Weights of a small GPT-style language model, trained from scratch on English Wikipedia.
Training: a variant of Adam for these matrices, 282M tokens.
MLP neurons of a small language model. Each row is named by its layer, matrix (gate and up: input weights; down: output weights) and neuron, and shows model dimensions 0-191. Each number is 500 + 40 x the weight over its row's rms, rounded and kept within 0 to 999. Numbers have three digits each. A neuron's up and down rows have the sign that makes its largest values positive.
Before each neuron's rows, "fires in" lists the words (lower case) most often at its 100 highest values on Wikipedia text that the model never trained on.

fires in: "as", "to", "total", "from", "named"
L9.gate88:535533561490468554503467433543481439566462557457483524504601510479427490526577566533537514529487481517440593483508499451567509525584441459473467573526527535536465529433517498486400490618489507493509471514453526520552594530492567493520505425498482505529436501485480500467463449475540482483436508476516447487473520511544509449551444532447470523497454551513478489513485431514522462506519505483523540599481497507527448490481468512503455465491519472502474490526468500543468460576490516440507540574468534534438458537573544542510465520525492488531453412466482503523511537472467526561
L9.up88:551515549521512525499488472570472461560485543475409532481542528484434485533496546492563492558471502554467530534523449523495529472574457503549488522483500484529459515524566513403444539562486474462556476508449471539555539523466493458497551446526483515495480600457485543494499502469574489518485459554558501431438484485517492431480460500518434547502467517508525461470479381530436464483552440467531559558448525511501465502489517503445483465571477448476510453496437506542459502504474506482525514519471545545473393501523473493479478496562575513496447430520413514508467594548485499444
L9.down88:471479589466493548552502547537475437571496567470471480488491437504471453556493465469532439503493543547460544530486510575447422564502499471519564542555451526491457511514502556448556511462475476478483488512507534459495527539524470518555526439519473433458468570455471488473500532522455418526539492474489448407529522492528505487476504445518551548557536520537500543447516444509529495473532510577513517539475583516476411549426492416524471527534503467498557437534498448491535494470552537502418493549444520603489500526498463475549557457517518529546470517520422489458489514460471464452

fires in: "the", "company"
L14.gate180:506526556469473461519456512476496487464426530512425416456521418484481522496481458522488447503543564464466511518556488550465498473459443520481533423483477503496576475500477509547471552517469558507519473512501460530543518562525463530545471526533512523362541480436524511487504539512552555585518503551533445529486489571509503431423496536553580494499479543502461464429566377508512518539569487507556530453499413546441394498506481539470491542456507482505473449511540488525462496493556475511455508495524433510486476553509467508471558455501530538512498563548443527484510504477487550497
L14.up180:413473508459439550483518439559524522457481524432532568504468449548555537425540528529492539504573524399498472413509542469493490450467503512470563473494503480536503505494462476441490556459461459494492515467507497434515487529494563514542475553472446509494461490519568587475498480508480524529573443469435492508483496472450517539447466471473530478562473484499490621499567534569496489522427487471517560446505460499468573496530517551567447507494474532422545499559494448502496452388500451467503544482488521500513489510568542525470455494454556457508487526507517503559530451505461545552
L14.down180:526508545579526496520477570442475444509468450537453512595534479483475480543538448562527495517518518568471505594489505579495469566470456585507472538501523449393488438479514514523454522438499493553497455490444549489540510594482488499484547498525515525481489564519520494501484484490546484532436481503531490473516522506476501485524604535531469495467452459508558430532529420425419463513575492505525515495489490564581483560461527526495523431475487501494497500508464489539498426523509483484498485456507528465502466540441479377529537488513507468485596439469457472484460516507498449431

fires in: "the", "their", "his", "s"
L13.gate29:551568521511485419502512545463477527499489501457483433538445529465444500510504479449534530535493528511435496488512475579485450498542462518495475489476540449522479488459555457436553615517463429443505543509481408533409472529548430526470562489580512501507486548511527599465559515488531483513466487486467521433520521514503494549477517449489433517441483538473532458541482502448529449442624496570510471491503568477526470551476509599498506502479567474535493520490531506478471537452515476540473470547518503530532492537544381527494528467492485452461521515459484464520525548552516565469
L13.up29:472496485546513474534468483514440441427402555547497495505457536511465514494460501427548451480491524470559479466590513515491493534525494491516569550491524459520460470580467481441538548468447514513525599460565423471481482521550493511450499482508472550459537454534511503462488522455521424485465492469402512478518497538514490552451487443475444476466518506558459447479525596538545506470507550496578548474554509493499470423523522529494517461427539533537454448549522553478561529476473496428509534474432490532454482505547499523403429520509505501577502490545427489495520530498542433519
L13.down29:527548466453448620435457552549476475573601452475498508486502540488521518502539449511467507455444483568485536523492517488389485519521399495549433572511511487458495500535532529490523503491505529516463515590481514492440405503518511435508527508517468521508495548534532442539486486539371431543423525516507542489518493492457484447482532519536467486496505548491526413518524504531493470527531497552493544504447557598439546524503490492558445426476500430443460525481456507470514489504514551474501507488482516531515438537531439505576513481511505478485463535493498486446498548571516509463

fires in: "of", "in", "by", "to", "also"
L9.gate114:473405566501433495582471508576483503576532516476369457441438525454490496518445446464506526534476544502486472531521501542531528466464541468462541561498522506569550512558471527471518413496474476594482542572495511479462539474523521538458455518525467503496457508460481477483505551516403517561525485552442476469500572492470473493502489433460479534519512548440528503519500475492509522493478541456529495556456556470494530558519512512491494505476500489448503407512546539480496411508542442427509490536518536527475479487462468497575561453502487433537423473572445464554461545489484517465
L9.up114:410506482480520454475487472445540527477571552509440540472473474388545452486421432518495503487425534532507499553515484532529525465542485487497565476512545553487557536516425538535485510487532549480496474531554522501446540512443509583507512495513507543454500499514494454529544465566533508556494522531502545483508520467434508459511464434396522546461501534508473439477480388419574504547469554516520500530429520463514522492494490489524426427402504496518491441547512529469459452520525516504454482516508518503410572466472453478527562509483496407482475496533531448582496483500507524490
L9.down114:554525528496522475506511524454507550567502402402473385471520478573442568529559433532435518506473549466459550513556498509470464507488456473504511485460534565540461457501497507550532428476408516463517519567477440518488457490487521480491547465522555426479503468461495520541543551453484511465480449524504497548467515512473556563465577497518465450505514525497555563524509500516517565518529514503493479418516550488484503530495493432550552512479536462556460571535457467509448451528549430511437542507444503507502403478505538512508564489472544512579536529422452499454479496470488512518

fires in: "the", "those"
L8.gate95:562559526586470538499509551470570479524469481514499479463564468534519512463573480400527515490473537536400501523451544531511471519556454545480502511503527484468549478498479476493543459496521523488457474517508483465475475464458465447523550432495506448405495477411536438497499516478495435502425533553537527493520492479475490460542517515582525462529544484543456531534518505443521471436497565578454508484520500555546413525528485447440431499479562439519550443526467508528460523517559461486427506488534489503582447583471503462503600475574424494473515498478483545486516553500497503480
L8.up95:562492451563454442511477532510498445507447506562429531531466516561443498497507519484492524444527458519486497539529580418480514561493535482475471533464586490519486482496511531531520525496500481430542556448551535580515442484469545503542503516430497419513573449514510527567519460486480544475504429507472453507453482488429441454523441506487502559495498449466451533473473610559519508543473472504361441536447516558478484505519535522525518523498529543489488563531484503455522537542499529501562599478525518459499505448554477505460500530470492435542474505543490465422549459494543546528
L8.down95:478477490478466486529569535505495485515580496487492564478456523471532487489524541491534459503462445534479578513412485562438510493548408546541526471519468490472618491445476506570487517475488525503516473541490512526478484506513511477469571472460469541476452554578506507476492596472484478533531551452545511538556506482462580502448482476508514509494484529543423443529534427401502489515501546524566515444529449454553498527448488522551443409514534435491553450473508459516535504485521552470440526514450502503486504498494531460511550444531507533488484503515462527441496601414405453524

fires in: "the"
L6.gate72:440564510465457495535451517456525496504494498396482417482508484518487502474526503549476544429608557513537527511561505528457488577490497475545443515511466480510470477529541531420517560569573513463458560523544402509516453483497555461519533495532476504492514470478523509501448484411492460529488443529543497512495473598495505487536517445512526536451506460476453466471611484514535493484483443519577480506501572518528507452506522461573522473465532469523494473483480560490514548510506587389500480524505529482472496486473452494461556462500544556553415429476466485535476470460523422484
L6.up72:450489472489477535479531423542402542500521498549550515496521498556518475512449571464494560505535507519514454478467554495509495455455500558475505447537449512532497530457493502477530487481584494459625558452466516472482441496499457620576517555416498479471516479557476572576450497498529451480503481451522489474457499489570467524444471514510519481525490523553535461519542557510526578490503561533520509419471474510487490435487479514468460487526517456488567512469507541525481517529468529537437561506413518505463489536466594513413479504488460425453511481506497525495426510467481421555
L6.down72:563488594502554508495528551448518481475535494439509409471487498453490499467518526532466484498540473502477541556512501472496467490510447469497516542452505492464509439542480465519494518544493493562482491501525457401544505509468500492529532459563493433474455463481557396437461575412508450508494550510540534505525533583604490507590521470565535526538512474479463478555534492532482468521528476399558525590449459552539479469472506412548498459545533438518551555538490520519529519502526512519498491540518488530492473524451490420539562439456501577476450480520453517502504446476479443458

fires in: "his", "to", "the", "s", "her"
L9.gate49:530607513469494567529475516489444498503454511513501490534542549498472499478535495530470501479497582473540532527508444477473522444441473510536467559473507486491512391404514538519463490406495501505476543524538452483527485569487567503507529501559501447427525492559474563486468436463463434448525441494532453414400543495478438412513542525496522533512510536503447596534512587495476471524498537548489498486450521458549475457491511556600541554478515499548531527436460554498514566475513482429522532524502547523491562479525523459495517483517465497510521449528446489492417487451508478481
L9.up49:536465556523462461517532442356477457471473557438476493459489477499492515475511489474516476545537467506500522525535527474492482495465508538521551468479588493478564434450531533466521517499532539557478437514549422543481483498514447506538462484507541499518536504523496533456582441506507516576468509518492417570535526536495454481511513508516520512563521473574426492488479615566397478504518467446469472465540523512515526499535536505506518520406492529496478539509418469527435455536496502433504437515544468529522433483499455460562506511493475509436407476467466487487557515424516586498
L9.down49:455468507559545516509492475553511445478511480546523555539453554516549502550543537506449519488515511470523540484421521535450538417526486540491457430540515518509476577460466408568471533502454510514542505493463506525495422498508503475484531461530455549491556538511573456527505523476509546442508472498536540439464462431542506515519467483492454532448502498413528514493513416462608539529586578474493545545521463487518521481576560539369466504443489463507532431514563483554455465489481558543488470470504436499462518504458500466485466429517500506451529532517513496494463455530440475561

fires in: "by"
L8.gate19:512473466512372537563556526506575456537512539495508526511497546518463523503546498555571546508473526536497479418475485534465566460467492532399501565481439498431553503460464490489576519537512448530481539544489412535477510416521482506435508469487459520536570555471472537523452553456477511530543470511503546443497529462492474481467428430472453502470481529520538510474537457495470499447502534511559426536514591447590538528504535558523502429491485489536544431506507500544549428514488527444472485548492542439498513472480536517514530565449506533497491482469505482510503485424485549432
L8.up19:429454470497510519484477471522551548435434536506453535519527503482504486538489489506460506484523497462562475416511543498520576483429544579527500509447479501537478523490451509497484484465534465491536558442546497556517580527478507511471532449441468487468565569479504468494474488540448445547591453508585561433432499474502505519472456491505477492529445485486503522469534467539562540505473528464466481483514557450525481469484453505491506450449440493438556458654540454556502542521577586505494465525418486465476491500475472450459403472450443494485506495468517438450478515513457532504
L8.down19:487455507468440520444548487477526528559542482471608454512540512447475521426528526480490495481519440531485532521495525524538464410514482481435554496482509536494481553484484477542535511493509483459432480516534483512421505548545457490525549466496510509504456470488493483509535492475407513543393498474457561545496522540470559442498501500516510527421500500457461552532497557479438522374505472486486518450534504570461531446473581440575539476478551479556512560421545472460548454517444491478506491496500502535566532426600532495508489497507474491589449537568523513510549488477493554543

fires in: "for", "to", "took"
L8.gate112:527510527447446551521545472487522492493545570453519466557558445525481450496507567504573520497485524486519544502452486503501519463446508467486500535478517476546448484470499539539457625614489441487441475563465382455475502441429489509526512420558486474467514521515532557519506528448543408467472453491509492440481479466520512476446487458535513496467498519498537528538496459484529453449490524504501407591432623484511556536506523493486538490509500473469567490560484493574485498498487476375525483551507531522473440519456503493526542466470498482445503499496483495532481475479508507578
L8.up112:530545539558498466455501510507501490539435509489465503525519499372495495496550484462481576563496491493518560554500512400481486467563528444622538541563563563525488465405418460484512509543514496501458433513498553551529530499467504451563559491510522501419515482528490527445450499518524492507485466530478523552538557551553508467589497479482526491417486444519504453422531476452527513490550452495511471517480444504542468536540530518489479552475451502502487505558532544573473434560496511449494504461528478506540494445477479471531483511565460531511417532487495560448521545540490470433
L8.down112:516557489483533597571584456475440546548533483436509516507498502511474461492512440583471532536427543530531490520581460426508422489504495591488486590467517518539483506478544397532492512491527450544444485459506480498486540461407556464455499500535463464447488523514564564459498539451513431481497485543532426494481484476549468574496504462524530465452539519482439489470496480493553474495555514468577502483461512516501476565499553434475477511520509479510604444487530565559552448429504489485490493519547529557475510476440487501569479464553516467508475484507532516467465456504468538479

fires in: "the", "a", "africell"
L6.gate58:484529574460483624548448522404441518512462468484479409501490484497501530510492496479491492487485546462482571535503470545472526483449498480496524563534498459542517474493515530545495509543577539496454487503522534451439487487504545495511551463579553565468485498485441516548448476453390496480497525524532508495549493497467537451466518549552515520499494450492495526500547485470563500447526539514499525449521561482522423491507447479437555476504485417489531502477514544478440529569485512373475463519494513578500477548506506473459452454504473540537429471391484514516474581536412510558
L6.up58:436502502492495491550494450431488544448511493494558441509512537485474504462439499611493486446595519439493481513517585551497407514420455534556543549529586518520434481492519460432516502502510488436488489438482501505491472467479506499518519522468478505544600450534481560513584460494443502474532427484476492538523534487493494482517517553478463493457493527523510555489536535492488451480492587485560391588401477475458525413495500514505540538435512509521455501495524537462450544544505491460521483569502524511467492494580458471466443495453491456474479540520529473525512468501518413514
L6.down58:566501583493556522554501509505498511541488513476533447576519460524499457474554484450489489492454551532497566501503501438292499461563459490469440526502495522495514505473474457551447500524545540528517447517506502450469389511446462531449478411510473493443487491479527504524462533474492509504525552554467530449457523491576567486549501538536514524515517461507538459487514499491547537448518497611556526425533501521547400479475458477463540506534562441509536504464489506485534465547534504518495484489472584529551434479476511512480524529489467459453516505488462574463513468500469511494